{"n_layer": 11, "d_model": 512, "n_head": 4, "n_kv_head": 4, "head_dim": 128, "d_mlp": 2048, "vocab_size": 8192, "activation": "tanh_gelu", "norm": "layernorm", "norm_place": "pre", "norm_eps": 1e-06, "positions": "learned", "qk_norm": false, "attn_scale": 0.0884, "bias": "all", "tie_embeddings": true, "parallel_block": false, "init": "uniform", "init_std_qkv": 0.0217, "init_std_o": 0.00463, "init_std_up": 0.0217, "init_std_down": 0.00463, "optimizer": "adamw", "lr": 0.000914, "beta1": 0.9, "beta2": 0.99, "weight_decay": 0.092, "lr_head": 0.00603, "grad_clip": 1.0, "warmup_steps": 206, "schedule": "cos", "final_lr_fraction": 0.0, "batch_tokens": 65536, "seq_len": 2048, "doc_mask": true, "train_tokens": 491000000, "steps": 7493, "dataset": "wikipedia_en"}
MLP neurons of a small language model. Each row is named by its layer, matrix (down: output weights) and neuron, and shows model dimensions 32-159. Each number is 500 + 25 x the weight over its row's rms, rounded and kept within 0 to 999. Numbers have three digits each.
A block is one neuron, or neurons of one layer that tend to fire together. Before each block is what it responds to, as a language model described it from the Wikipedia text at the highest values.

Responds to: Word starts after copulas. First piece of a verb, participle or adjective right after was, is, been or be, as in been ex-emplified, was dis-missed, be pres-cribed, is highly pro-bable.
L5.down680:492530497479511528510551520494465538506537451471472514480554503516473433515492523522490501479550501497515479520526525492487500515492511470551467442460542459513499540524501490481498536489493550507516503441461495477497489509517478465518464474479525518493496521464511549476463548476466527511477469507513499516473485499493514555498473542535514532502464489519470504463495481514512480508502
L5.down1836:491492499508518515487516474504492546503531452486455478524485490483500504500437519548510521483503484480520482476512503570502487543518504491461466556479466550523489497470533534509518465502457497503431513573480523454495474476496481464527480531506483498486498484503504491487529507497503452520476496534489546488507500540544498527487514514524501542449486512458503514466462496469528476513505

Responds to: Markdown table separator dashes. Hyphens in the |---|---| separator row under a Markdown table header, mostly in the last cell before the row's end (election results, track listings); occasionally the newline after a header row.
L5.down472:508503493474488497534511483500468522482499504507507543512497519515490479506453507505478499507484545510495495475530522510473524474473476483520510563538492501537501508509464508501536518451502503445507495494507546494527520511471477496493482565513523510510469483548461536464511506490484451493477472457498505498512528492487507482507469498511518493493484508498458502503476507535507477527477
L5.down494:503505520473517493528472485502525480467481483541531470489467542522528505553511501483494519450462517510509504507481522487468478547522516423507453531509540476516497486517478471510469519515501511498517471483466515559504482534475466488487447571466493500457476496525470510492504475525549482551483516495463488498503506510478473506470501478521527499446503502490475518511509511537517494467542

Responds to: Clause-initial subject pronouns. Subject pronouns and relatives opening a new clause after a period, comma or semicolon, usually before a verb: It was, it is said, which fled, there were.
L8.down204:528499513472458465540497494495517495474500471483463486501496494493520516493491482499468477470520550487503504516537528552519465504539529535501504528585487522504500533514506486534522487478514520528485506497496518454509565467536522553515524539475504476463484540512502504500532499509505482526509498498494502517504461528503545485482487487570495510516520486527483523523503521508476485501515
L8.down827:495490520479465516481450528496474458522507505520508518485500454469528513504478484486492468490478490496488532482522452475502495499455498492503501510490478462500532514483442525508425528467538497481515548543481519530498483495479510479488489495486496462508522486472512519575483484547501494525507536514451508469520487515476425518499522517568548511496504501484516480492475472472492468511527
L8.down838:441489487456519496494455528487514498513479516493533493496516486499513507538557521520533469506502488481494550506479515485513492522476508490470513443541493466471534497533523504494490525473474511507462463527514486501488518516478496492513488526457528511493473519516534492501520500484482505490516535512495537525438494494524503478464527525526463471509511493504494490502480485517515508489505
L8.down872:521489491469500525557497508493428511508510485459468493485516492524495477512474529498507492503504477539444498530485474515517505507464474519473496483492509502523515514485491495449486479572512458520459515557491549521500446507474469464489494536477537495537497528486479512594519466552554501493528511540501507504519494515504489472461490525588503455481553471493523475519508483469487496501494
L8.down1396:486491479520462512504494486455497494522524442506495494537516498504488499496529512523491459497490522557495553509554462485522528515551506472479484476495514490517502501463501526515548477525490542469492489490536507497524505499459499484518483522552481498506492512480460505479513450503466489517510487494450512497516523507465509478501475562519499530509511505490478513515514519491472482508466
L8.down1549:497535500490455498484527498491519508517453465526508509525526494497502543503492472513481516475512486512489526477531480463519498504518532547478540495503514524517516477454462487458517495425486501480479495503451564531499471555497465470499489498491477491512488496479478533496484496474499502490526525515479515530515518492494481532460459541503530537541542462530474507525470536475538495516487
L8.down1570:490511472473525504523489513523495477493463467470482485493483519461528461487519481518493531521554460466503529494504514500499485515480489481490529443482559511513523487523496507509537514496539504496489451526474495498526525510493463501450460515494501496509482506520512482501572513483504552518515502551496444477549514510520506455508490517452510487489548492529492483519464522480496536506524
L8.down1653:486533489495505462477456479512492495527513497477432521506494470519481498526491489504505525523490437504475496470487488527487509499529507573520470494455498471469503473452482486487497467528522499526476489490479575525556474524506529494498529498456524497512476447487455508487508504505500518514517512523438542507520473497458477481504507555540529464455540479498498497509495515542489496507519

Responds to: Table separator dashes. The third hyphen of "---" cells in markdown table divider rows after header lines such as | No. | Title |, and more weakly word-joining hyphens, slashes and en dashes (Counter-Strike, follow-up, Indian/Asian, Velocio–SRAM).
L8.down56:501499546532509493469412493507533514518523476496456518529486493490521526540536504447495512534480541467505531491483509523483473539458446536480527561455459511514516505525505503530471471490513506500465478457520514484508498506508519463488485509485496511493509492478484506381493464434484503489521502482505490528475455483523500477482523464506508544460512527528540519531478500537451503470481
L8.down492:497491483501497473555507520479477534501485520508547492491491471530469487488513451536506494522487520481463481479466469470513505500400495526449505476472502540505446504501504489493532513492484506502490462487510476472525485482472489438477484494509487499499511507513505463563508490514492445462503500513509567469509542515530461491485479514478506487450527507540496477550501472523509514519479
L8.down520:435449517456502518500487494474497497520447475500447517484472452505495489514477513520512448470502487473483530503482491486509491493510463540499512469466495539518475488486526502538509464486531479517483530577488510476521532518500532440474508519526542544514488503493501463520568469518482549534483475502463511540503520500503496531518507471550498580487487539466514498528526533531490498512490
L8.down975:492510538464487516480504546506491504513504468457505472491499526548491501467521512511505512454490510472527473490502528518501544514497539466542509493537502507484537496502459468510495475491463519493505494473486552512505490479476528539488548492488517443482507539522525515413533493425526553496478507416538523481500448516528476484548513471474502520519524548539522501482498500516479472502558
L8.down1534:511576520472487533485475478485470477517489538494456475456474513431505519491521514473544509508533505489538514514492496507478483501503493464480500466449509491519528482524529508496520498496516516466491483480462499477509525490503510487500482545486470497476488513487501486523536484474495543539533498478498477504493490481533487504445528508570503503519453532508490499474523497561492446586530
L8.down1725:481498480510518519528504502440533497482540488506475505452497530505501486473498502538534487526490489523478524501503492458462521462461481470478540506522488536523511479449441504526485521491508496464487446532475537460482499500480483516516513511496488510517534506519552513466528485509514469507494476514500509486508520515494497499466484516560535524532521498504486505504514512501449497525497
L8.down1970:469454483480485528458476496464477508474509511465516472475462506528523487492490505497506509462446469479481528513502533510506511488527521502468466510498487532486507477478511508471580500557556520503522516481488489469522530527486547517465494509464495461481460505472451474431509503481486526505476482473486494527492485523502554471514475548485471535556469518495497471495495482526482514521500
L8.down2014:481447498501510495484497516464513531509487500484513551515471497526503509498503508549517506533544501494483494480503473496497487490452478483476483520484498537515503479473501445484496526490502453462510471472506469490519523524566507508512496468471460505520506479566528539424494453469509498478451493536479504526429494518486498492498489511532528445492460498504549518493530528505548545518514

Responds to: Newline after headings. The line break that ends a wiki section heading (==History==), a table caption (District 19 election, 2018) or a table header row, just before table rows, list items or body text.
L2.down751:475474533435466525423470505462460510454485507538512497500513479480496527506516546488498485445497523518452530503472533444558510500512511506523530528465490512498498527483476488492490499499477538515494481552517499540464441509478463473472480507510538523494508491524493489450493495476524515489509459511529537495480480491524492418468483496536488479514525515526493522472458554476533473514490
L2.down1484:522517496503489526471474507475505496498519503523515499494541500487506536513523543469551489486519513558481468498512499493511508514521495468521584526468470508481493508496458495490452528499511515511527549525445556482518501490532497481466457462490508521491501511502488476442490511507531494508493506481526488525489483514525504477500474491476502497490489514529512518428489523524529479494486
L2.down1705:574507485497455521543522494489492454497496513529497505472515536488518433481448501495559508555536469523502470481487493504467456479483493509540521575508509509516523471492509503506486513483482514477496505524500470493477500545522548522513522464501480503462507512465558534384519464503520531499518521457482507480497468517494462480508512492551498478509500527474519501498457509479461514492484
L2.down1706:477465520478427503457542531444476502483497484548523471481491522478525482521505510461506507481548503551445490495459453525508497496507513498563518531484498494494501497508495507457447535472459469489455503545528453483444472537512501509550522508486487471496557526500504498451488492496518542493535524475487501489483515490533488440499529477518550466523527482492504497467448531457483493493483

Responds to: Wiki table header rows. Markdown table headers: a hyphen inside the |---| separator row after the header, or a column-name word starting a row, as Genus, Team, Date.
L5.down816:490451494516490483488544523482488467468497486485474488500490504495502432532532533490480467520546508494453532479465454514468544507475530498537517445481482479480509524496502501429510471502498494475544491532497528523495497525511494536500494453485509456526454532512485513435510493496484509513499510551441509475490508490498518446487510552534496478489456524504489496471467514504548502546468
L5.down1983:522463480467496491509501457500513508492491449496530488496476477515468492487455543501464513512493530486512517508529513512514522493484501472511535538523507494465456527507532490514507461469485524473516518481527503535510492489451488502486490500543529504516504471502512531482533505504469507547498504505509500478516491533495515459491509509504489508486446573571508477498502523520463496455473

Responds to: Table row-start pipe. The pipe character that opens a new line of a wiki table, such as a header row (| Party | Candidate) or a data row (| 3 | De Queen).
L2.down912:460524510498522487498512487545518535499474460472461496498530518483502488505515509500495524485490529450540479525484511515540476526497463507487533517515478482460458494505487520533522459532502513498451462526474533504453504502469455545497516433490493489511526531502466477459506505526481497524481485544485499517483538541520475519495506498564520497486490539516512496491493497465489489506464
L2.down1473:495511525520456518499495508529463534517501536538451491530509523484574484478512482513495500478485464510479501456492470501517486504520447509507512524508544496528501495488487499512538489518484510456527484526564490521473511479496464464480498476497507531490535506496479461451501505453482512470483476507510473525485484468548499493476528454530513500497492496481504505482487533534545472500472
L2.down1679:503539492518516483517470476551529487499473479503500490487527516448529532515495512523506487505499543435549563543455450519508479522527542502498483508517540511521488515491495522500497509528488543505486475485539517535489495469505464498491484508485478549482495520467499467445548514462478488505469474516494496478518525488506502557479499535546483512500468493533496460537490483436525488493533
L2.down1728:483528521504524513495518506549501471512508526494493531521489518478527522508506521531526491533506499484497501499456469519499490525517474517494533496479579490513504458502495490493531534505478511494489521503561527505486529522506453477515454494490497498506477506491463521493501450509518487464502495509505499481520548515529496503495496511546494498482474531515515533489521457513524486482455

Responds to: Inside quoted text. Tokens just inside an open double quotation mark, such as the first words, word pieces and punctuation of quotes, titles and scare-quoted terms (e.g. "Astonishingly good.", "Pride and Pinion", "sexy").
L2.down389:466481504550505486463528429493524515480505512494483532502511504503518480488514539501460488501491475470501508511507525493503497508457499527493500491509512514522503486504504515496519504493474478463474484485461522504480500487503502531461493489514461477442507497507489520493501504513489524520480475510529517514513501518512508503506463527485497521495532457499500464501470528494502492499494
L2.down807:466497516529490492443522412510520505460496508495498515501520507494503518489509541478471530500487465476509486519503519500509502526487491519458508519527485495522507478497512475516496542486475543460462494492478524492481497504489501518468521474504467475470505500506485513511546470524512506506480470478516528450513514523536510509513483537491523508490544498440476460536473518488499500517504
L2.down1499:494499557483479498507548531475485506518519460490488490512526483489520484466508547518500478483529522514550506477507504477500497492477506496565510470464465527479519517492494524444521492448432447489501520533486481505478507518518482512530504543495500493501478474501515483466480504498496522487484468518521495589479481494468501501522517503512490501502502491503522498475485534487494512501476
L2.down1691:522481551471491514483488513477461505469533474496460521512467492514559490475485554531481459490494467532535536482497481504490480478480514498485466447496465516481530501516500496506527511515496492467481507484495491503494518513515510480472504545502485490526484492523515462421520452476513473528445473514471541518497508483521565516523507501544522523496528469459511525470531511475490525493521

Responds to: Verb stem before suffix. Word-stem pieces, mostly verbs, cut just before an inflectional ending such as -s, -ed or -ing, e.g. det-ache-d, pres-erve-d, belong-s, desc-rib-ing.
L8.down51:509462464515454537498566536480455526540536508478515518497532486485482472504466472512513511482515497532519483512523518467483532505496475523540484416479497485451466476481475527510495513508481471492508462476478529516465522496497502495483475500522500457495456521483504480537514540528520567426520521498518513506485494495499501530493517506553512524514502517505474477492503514460494543466523
L8.down79:500526519497508491507488498492507458525499486508487520512515521499530497520496459525483505485515463530467504506482490492467483515533481495529477536478522494524534491457493503490503533485490479502509460516488515520503580478522523507481510525524503519487513502515435494510482472523460518529510515435527494517492457482504472445532470499520504536490507495514478519544512539487500491450487
L8.down91:487500505530537484473518518526510476501482507473481472526516508524483490521518473458466523558530481483529518498477497482509473521500487485513500493476524497483519485507515501493465486489509559550505499484434493478519498482526480523494494490529503530511517506508481505532478503488512504516523491518534480524511502454497526475477518454524449454513493534519510495493529454505513525507512
L8.down431:472491512479505489489491453511499492467523518474510474512510486533526555509527500496502513502502531516515469459479468505514510485500503456499528476441520475495505530539498462480516487491533542527503509447507516500548492478545501483488499509478459463478529476515486497556449529564471519467478519479518505499449490504465479551472547462535502502478502508493487504532507525548500477478514
L8.down1548:494545476525513487512509478486458464530515531480531489509526490516488478493453483482538532479469547501497538477496517478537524485502468507497517493512515475453529531492489506461508497518511521527503486499505511494461472529499472528447547527496475482552540478539501482590474512561526517490503521525490544486462491492482470496550501541473485503478492523515539499505474504497516527514466
L8.down1580:453480556522526487483510521484476526462463511539522493522472488509525494502491488524472480471513476471509484513549518517534506513514468487521499511500511550494505489526524521502478504499498494462525487495524550511498455517555474494520476525456495569527506558549510461479449485482498453466516497537455494508533523476424481502522496528519470459514507478492519515500520519513479560499480
L8.down1833:497472532518481461498496481490442511473545519501509510530526515510495494472523495489461528495520473513518504498516542510513514466523487483482456475503522478479497539504533511532473515483507519558512451474477508484500492478520477472487485518518487505503505507522514504449463496471481521479532522472521464534453489540502498576515517492528472465446494518528497480477490514507512532479495
L8.down1995:517514497507544482486522505480430526523477526470474507510540521457491504529531530497512521466525532527488550475500501504532504482553479517491489500474495493495446519492494479505531478473479479529533504501480517462501511520497522534486491540523506488505479563533470491499521523484545542472490588490567520508510485487497488487513477520530439497479474479491507539487502503502571508492502

Responds to: Markdown table separator dashes. Dash tokens in the |---|---| separator row under Wikipedia table headers (squads, election results, league tables); also sentence-start He/As in biographies.
L8.down92:539466482490503481522503503501508508476518493488460498540497547501462473504466510521457499498513508517518516489491479490505516546518484513497472507546560426464529443465484487479477510482485501464492497510537505526517543509512535511491510477507537517471413483502523500477491520488459534551487508514534521508500453515532481524518508493558508576516522514472484498515518531455532483507500
L8.down101:523490518485487497536491476439505502508509507496468511470514488534525498508522509468410499517517534467500513517514473541525434473494540543492518514496476500465538506483502503521509484451495499456501476508496461460497552512512484524469487513472478462506499493517456501562506472514520507532518504480514479464493502497501468504514512474504479474518455481509509555526475543522482449427515
L8.down572:505549475514537505517484491484462463504497508497484489541516502524524492503467491488483467515462498518448539545531468485431492536517499533543481508498507487448504469451483503461468481489500447505483498512470483497478490538502499511540496540536484541502488503501506512447481485480545562517519512495443511508517491493495493524487494500542547468504507421497506536467510495482495480501544
L8.down647:511523489510463508565503494498471507506466477509462498518502482509447500496533521487484512505510509488456468527521499557505465486525483503481517512514483469478495507499497519504497492477463459487484473552511515509502519515500514457453493452498517502466491525518504462464529493472460490542548487542541493497508464506505514500519501515563528545518488534488525499499555508527538496494492
L8.down984:498528460520579513470466526505503500500475519548496495486519475498485486519526517484524488479504508495475481491437491514514471527490509495506504465497499472489471447533491478510467473496473483471471537497506471480475533500500515534510533513513481468480533517569514501543532482591464492506527470512488497491537543523469512436505458455587487490473519489505517529505499510503524500502485
L8.down1434:547467525508535470515497485558514489472504499494515491542518474486475499489512475505509521544511517502479531553506535519561459561551509516452492535528501469501489487522506457503511537510485460479480459498507469490500474486458495478466534509495498501517451499500507521479477456499509494499529485520507501539476487524487507470515515505549503470463534485479513511500466510525528540472505
L8.down1490:489516522509498487443497500502486501514469470449479474494521520480488512532585514550517531513504465501541507507501507500502549507496501465531526477510495483489483467468501453472504500505495510553511488462499519530495509507477491462457507503489501485502495521504523508557513532559459495515491530543518509504495461547510491491475522520587479505483528500505488499519471507512504485510499
L8.down1962:495510500447495450490492505468518499499485490503518507492481491470502466504482543476496465528521498531456515466515540498580490504506553498455512511479494454515498473495519501530485516519499499498543474491505511484457532517484516526514499575555517447487513526541519516478495517505516475496515425507505540497476496554519495476495527490489491470506544497515450502510547487531529495478470

Responds to: Sentence and line boundaries. Sentence-final periods ending a clause (prison., single., group.), and line breaks after section headings, table rows or list items; occasionally words like much or extensive.
L2.down126:520522510494529552464481488488462524512468538470479520518525526490490509513538529515441478482466473542482562525494516478552531484456478491501473483473496501505496481477523518508485498513515491498502465479507524503472445499508511506467484492507512526511504533518509454396500467467478450520501510493516485508517530529501493483483474509537524467505494488503478490527506507493561489473456
L2.down494:519487473529446496551506473495537512505501498449521510479479497509427527482475493471536524518561496485521514470540520543520500461504478521473489473556448498494504492476504445540515510537488508508467501519537488514453521526525524515534501456531499475509543474472521502491512490527471518461505492477506498506529509515522502496512501472510509485466487511527520479520516461479463523465513
L2.down1616:488507530509497524479469473475483517507480534480529532498489466449510481538536490507492515494479493494532540516476524471528532503504489512504475453453481480483515520489502511509511465480491498504534421504545459556524449501459477443474521499484472513550475511528488479533518530490472478488497529507475470489477510491495513524439472521447501533500505512518458497501516520501515464522526
L2.down1950:460535517507534527460465492487450514524458502495527510522524452469489494538541511498438482476481511499509562511480490485538565512493527498523505466451490522511490518499524478486505482502530479529497452504460494526487456501495462470461484530499499526492486505512532462493471497499489475489478564472489482514476507514498513508477447520483506534510515489500485498477498491473578491531489

Responds to: Quotation marks and hyphens. Straight double quotes, mostly closing ones after a song title or quoted passage ("Crazy Man Dance", "crossbook swaps"), plus some opening quotes and compound hyphens (anti-tank, top-level).
L2.down213:500488546459446524485512502468436504530537488475492498495499490485516506532504508491468536503530534514514525465543522521502493469474530476524544489480462496429510495485502449460517543507479457527519504513498481509521467521537508466528490505507502502508516505474495477420513531472492507494538504483492488555454478476516511504509480479533530501508480507532495509472503517496492533521481
L2.down632:526498495500486480500459508532485533531538470508469503500470508499531507490551490570470481490480498489507487562518532490483515494513486469454502531453539513518484494502477477456471519510536494470521505467492513532455456500508499503492481552510478511498509522461450486374541521465506453464535489501458511519498504524497503516508497503565481464523458492456512503476489498488499498500506
L2.down1850:514504532482506535465528489481466556501517480515475507487517492486507510481525516508479495498480506530479515518519491478495506479499490471496520491492515498511549500498452492452455500502523494523482467510523528538470458476494506448510498513482445470504527480468491523331494502485478473515499540467469512520494478510523522481498524502559506508484529476486537486499463520452523500521460
L2.down2045:450518550504474518514474486476496505534518502511475507526505483486537494478497549536505516485494526457560488477487511487520501474535499485557506497502536521459510498512498440506532511498482508487531506488515454550484427542486483488512456530514465486529497494494471481418515517490484498467480523510464491503488494535477516504500466479567493501483472481446482546487561545482528493510487

Responds to: Quantifier determiners. Quantity words like many, most, some, few, all, two, often sentence-initial before "of" or a plural noun; weaker on scattered word fragments.
L8.down289:498506470467462491477485519530514481503504550517535501488501466487495491488511481506530472503486465490437493542536479496516482512521506517478519472476511485494505466535528476483488455512409460495510514519494491514485472537515531481494500534528489480512495519479491512458515489508544526530546495498481553497448541496462464503485549513547474479470516567503465496531472497509495501480507
L8.down328:524523488518515520477494499479499525511529477525517515480486466532457474471513511482494507498538562476499544499515494478466533526472488442488528512509476490473487520516555514490500555482508529502495529483494506472451465509450492515488488505490463505510530501497498466529493471510507492509505502528476488518525489513482470495521453518557477511497466508452503528484533519506533443528496
L8.down845:500494498497526483478498516536521456524508543450446528522503520497473452465530500472471464508489467514516498435507492463481497510554505494521514514502538481523526411475549525500476496532483485482465489541456464483521505511501498502495514492542508506534510553501487523527495517502473502509480435506491520518478499487470476537470528485538524514506471472536470514502489514490485483452494
L8.down966:494551501482501495532471504544512489546463509529459500474474547445518502467515455481503456483506524479522473455511508494487487501521503529506497494529482513518529512500502487535497496507519458491479524518482523464474512510480522518456504516448519480501530488470473508591531503484511483460513519498549475493468533447489515555531509494545510502472497463508505527459545504510496490533526
L8.down1065:505492507506521440523476531528486540478579511515475517525476504510517479494452517491523456489507507490476513502480503493514506503475495486452498477461500434474463559491490518478526525470512465512463514509523464475496460528503506519481490503536489488510500486494522500558539480516536522526484474548533510485484486497487504529516526503557487482457512459493465483481472460525518510523525
L8.down1357:520508507504541448481531526512497488484502502482488500512504534519494561474500520460517531488541489500495539469515474522511480507521489465520511478482508478484511470473501487448494471501501534493439484519527513460461539498492535486495486490492518473502519484488522518503503512520486502460523481457532507492494513500497467524476495477508539491503552509512488522481488463538544542477493
L8.down1521:536495512508519459549494483520466503531484505488467494526514497481508461455523514525484497452508510475479503498556501566516488500505505517505450491524506524471484464509503488506503506477487509453493492452488515503525485503527492473484483483466490520491544479487494507399497486461523508505523496486461420542506511501485497532463494519491476537499503460482507498469513549538513543522508
L8.down1611:485480450508486529476524520473511514492538507509467527487482437524504520534470506489504475499485469546448531482499517474514523477451524479528483461485512515484471482526508527491500497506518526510506508528487492490530532491459504550544454544503505485535502482497517515483529457506500553509457463517539457474467528467512501445531482473565529524526493473511477507493529483460448483542502

Responds to: Clause-linking conjunctions. Conjunctions like but, and, as that start a new clause or list item, mostly right after a comma, e.g. ", but the", ", and received".
L5.down1329:460483503518469483458461506516484545528480507499456491489523534506517508524479456506522527530543508507504505532523472494519495510518517496508521522525508473485498547499507565541518569537501495479475478521522523490493527492480456526481489524497521525489506489510523486525492498521511498482502511538447505507489475496479519550464489509567493529535518473544480498494517475476461468531486
L5.down1799:485511467514469468489501516511557506495499486528469521493513498509458502511493474493496529530494486501498492507466448526510533487490545488571521487496471488521479490488475534529490440453508504486459492532528520518482496502510519488506481505494494510478521485477482511456497468471457461501544508503542519462476458512531511489526531537517551474503515478483519498494493533508514456535510

Responds to: Word-initial fragments after verbs. First piece of a split word, or an apostrophe before a contraction, right after was/is/were/are/he, as in pro(duced), tri(angular), she's, I'll.
L5.down770:486485508486530448489554496485501547506469494533473492498492525501500499512461523436496488443483522454504508521492495502502537467537523499520502494510532490490520463484490495522484500513466554474510483496516492471470489510488488488493494518516554513473514533493535532481527484488518484500523478521525541497543499530523491492491536498487469527520488483500489444489530478493558507563514
L5.down1272:534547477517502500465469458464491482529481501489468532491506505525507517462488490515482477473487489537471478502505513493510504470501471496517491558464480555513461478440476533516518504479474515532484496485493512480482501505492560492512512444483509503520537448554478500474483428486502481524470512515529507498492547505532492488495494517485466523443511502460514554516489463496507512518440

Responds to: Clause-linking conjunctions. Conjunctions that open a new clause, usually right after a comma, especially so, but, and, however, and though, plus stray so word pieces as in so-called and soccer.
L8.down446:489490433495514465530519528515509496514514525532483508474460549512497484488473504505528473462523443480507512489487522501470508471506473492519502507501549464493501525506472525509453499504471507511467465529491487459452514497496446508488510489530486478512523495530494472469491482493508468495483493555486546536504478492502471493526518462567456489500465517534498511506504512522482500500481
L8.down454:478552541503459548511476515468514512478524489492486474494495481456508556476488513546530466468528519479474492485488515529466523486499490553475510541478518500525496477525516497509462457506520481494465545485478508513511533505518506469491539482514524511490463484504503483604498472593533546504482492509521472559488463503500498523549494488562493521534458476509487502518522473519473569474481
L8.down570:469493508533474481524502512490512494519517499512469502503518474492550484479491480545513487516508493514446475487515509522491494521475492515490474474457453496498498550482507483478496457505440495558540536522480526432510482518535516509488488482505502513522482484486512504518485494447532532522477468530520479533509514514540468506486512491460463462476524520483494477481531487515497515459447
L8.down619:456488467505531472525519530498480533457512543546499523509495483512520495520486471514493478513508534468472511474507504530525503504493488491549511441455453494509462510478521507524501507479509484537469473501487464528540501538501465452507499500545510519506509487459511480472532576460494503482516489480499460503473516456512497495529534504434437511501509519484460482503506546521481508444516
L8.down868:523480496541494480493474515515496501531494492459496520516533527503469520537489473448503511509504482499481518531527479490510490539515499523522460504523503484537493520507489490531506483516512554470516521464504502481497500535483498483502510507517485556471469508474521506556515513500501476473489492511505478523501500466487498521494472558545460523494500508440474508471527467504471467489455
L8.down1071:487526496480495493479505469486456461534492484503458474539473466544490510499463470488458506483519490461488445493466524546509515560491497536507505537508413504518497505463513520491519494518474505507502498481495559502503506499509545545533474490490490531464485508460498498491499516442530470554505491461488495507514482476523487528536490480500460488489543501505492491502479530537469519483510
L8.down1073:487513494502513511494469494505494472515493512470442463469506538482501470454542511476533487472532534477545470461462513490487435500501519492520517546469530461495514512511486508536473483535506487466461492485487545495507523502503478491479547442469520518502439489503486466567546506564460516481498510528480490492481469507511497505500497533517503475515481480507484522506486528573520570488520
L8.down2037:520506494527500490450476480527462537532514535545508489456517508522508446493458522465512501518520539513497502479529471496514516516467506479479512506487478478499465551497489514504482552517525495470511498480523472464526527529459475560526508541493513514527535477495517526580552533567486514467522508487516467482498465510500478468455470529552476437506460491503523513476460499526467481514469

Responds to: Clause-opening subordinators. Words that open a new subordinate or relative clause, mostly that and which (so that, announced that, works that), sometimes but; also line breaks and headers in tables.
L5.down1549:508436502525500535499491520487494505495466484515486553502538497499542477501502499534507516525550480488493522544498513526505455527515500500505515497529498459501498535505478517476492489479529504526517516508478530480468500510479537533513520489547487479514467484476536487483480495511507510519523539479473500514536492523477521508514499539496478512510494485586494507507481525514479542513472
L5.down1882:506457494530486459492553500453469493490458470479522486486522490508526512506551486536479528496481470492496517479509503510511489487514480501516557507495490471568507503554509554516515505543509475467509509474510482536516530549502484474476491517496504491520487510508527487540469489496507494492518491474514517511535508492507494490507515496476508483465499510464498502494511466499526514502525

Responds to: Word starts and quote openers. Opening quote marks after "said," or "wrote," in quotations, plus first fragments of split words (gu-, compl-, expl-, in-ju-) and decimal points.
L8.down258:487535487499479473498490496500490500471504470536540445482488488452532513490529472522478473477461498519545478514533485479504489510522518521489464486512514481431498490515490505539549465528540502519473535493504470537532516479479501482521502472505471513512525498481509454443525478481517484464483492433545476482487496480483482492480516475486497524524556532496519507501546481485485463506507
L8.down472:501507484485478430484514477467460494495491491535513525508484478542486486534476497456472504492459482518531491497497509492538486499478529512480482450474517521495532493473534543452475519507584541507501463502494501516506533487543470496529539479517492468475495498456523488551475520531503537493522494473486488507461452526479479534470492508511506458461524524510519466517445499517494534455470
L8.down684:547544485469474501531542478460496537533497525497488530469476512498491514533544513508497503475519506476440501490524518523534482504541479461486497489512487479477511522481492483525499484502491485470479477493506495470497512525457513508561487515524462474481514521527509503491510507507497521517495485438533507476512518505472488559496483494475488506517478449456537517511484475513520515497514
L8.down995:532469508471538489506496524529507498511438517519455479501510539500498521484461517506529520466507528491514529515530521484488525501528564460475488466484534488505514513503491495507479497539504489513525519483525517499466496552484541514515472517485549498524511500504508510483502467495481544463541523499503517482516519519532467514483517489513502507492493454480461508483464498511519498481516
L8.down998:504543532467524493481514458491477464495480505536526477512492503513499459512492541491517542465504499478567515484514465471510514478514547550506560509582478466512501475518490509502486497524525527481531497504497487527513513475513517468506466471522526462492538531466478547450506514490510504553493473432487473509473496511519477488500528512464519512493504529460487512502498529489532453492501
L8.down1009:522519489531487510487460481486493491510464480512551511469497508471500487468545499493520478478496501481521461461545524475497461489510488516533507513549499514481524525476480515528471506508517501519528520494505512469502529535493505500487480513504516501503524469520498496403510493476472455510474532422495489451506473506485486497503505505478498560530476482481512504513494495559510527521476
L8.down1877:515519494525457468471512506539513526524502502553474454478537508490524539494494532475537466484486495469494494482475480509452529484532487479511501532503417514518508542480521529555524532495472483467512472497453501530454483495470537493489445496521503454536530504484535487520486504582550490496526508500485523498499496533512466456514502465509532496533504501490523528506537476489510519482486
L8.down2039:514487475517538496489474518512565509477524478519518507521533536472494488493517513512497523509550458531497475493516501452486489515527471522481497481505450502462519492518501548469529523495521474456480458480499520527468523531498487496478537440543464473542545540486518461445445523483463491485474501462483495542483492491509484487492466524479474510532526523444472458523545499502506487541488

Responds to: Abstract institutional nouns. Abstract nouns or noun stems for institutional, administrative or developmental activity, often after an article or adjective, e.g. development, communication, legisl(ation), management.
L2.down1606:542515478497507510493469504548443514600498531516516500538487520521526519500510497487489474507496488441448511486484520509501513482485536495503494491525538526509462508507507533501519551529472504489467524468555449546505457509488505468499499495487529456521492512497543493462563503494512483508498492509496501482488530504487462491506544505531483537512467501507506543557510492480502490496532
L2.down1654:519533480488525494499510487477437485533517482430493501514499497524509506504484498515498509499480504474505547489529456557519497517536492508512508518477469493521502498499490515505475508529462492502512521489475487497481467517533487516474511478509467559477535508466521499426514490488491526491515491499485516527495482467478482502500456476573517549524484489550504469487519537499521531505539
L2.down1731:501505513512481528504493483525524509501482512484481522482493472514493465504477471497510518506495468510523470518496489477489472469499498529497492479514466504479476457505517485494511476457484503480496579503509479506528526525548496491520527526489495524496503486504514509574511471497534480470448507467514512494503492525457488523517529438419488522480490515455542508554507479435489541493520
L2.down1757:524450470527514489518494544500467511526503482480470494510499470503471451473501526528500497517431518486513437497508476520496512484496531499516517447467554516514487524525496529496515539500512506507534498501488484472512489486527499462503474538485513489521523522487541494441490524481459498500527536511543513413470496439537485554473498486525497502509496506508534504529516496524576513514550

Responds to: Quantity words and numbers. Numerals and quantifier words that open a noun phrase after a preposition or verb, such as over 65, spent 34 weeks, for other, several.
L5.down1154:497538540487511513492491476514521516550488538498542509475453499532523491513503492511514504472531537488492553480469452459500496447540496484473530552508489517471496483520465514532483528511512473496542512515509503522485487527486456488501485508489471512477501548497478494526496518543508516498562496476503548485467489446505516515497438473500496502486497468498466533468531540490541472503506
L5.down1662:468544467507454492466490484474499498490523501533528514483469449457507523493480506468445470484526536502439520488479482506510477481470484506525513517498519529494501457495479546480456472523526513446481457532496533510470496501507518482474467495498444456514541487503489473535533494472545532517524468487563490514514493492538545534498479484516526519516501518496499488523519530519511499522498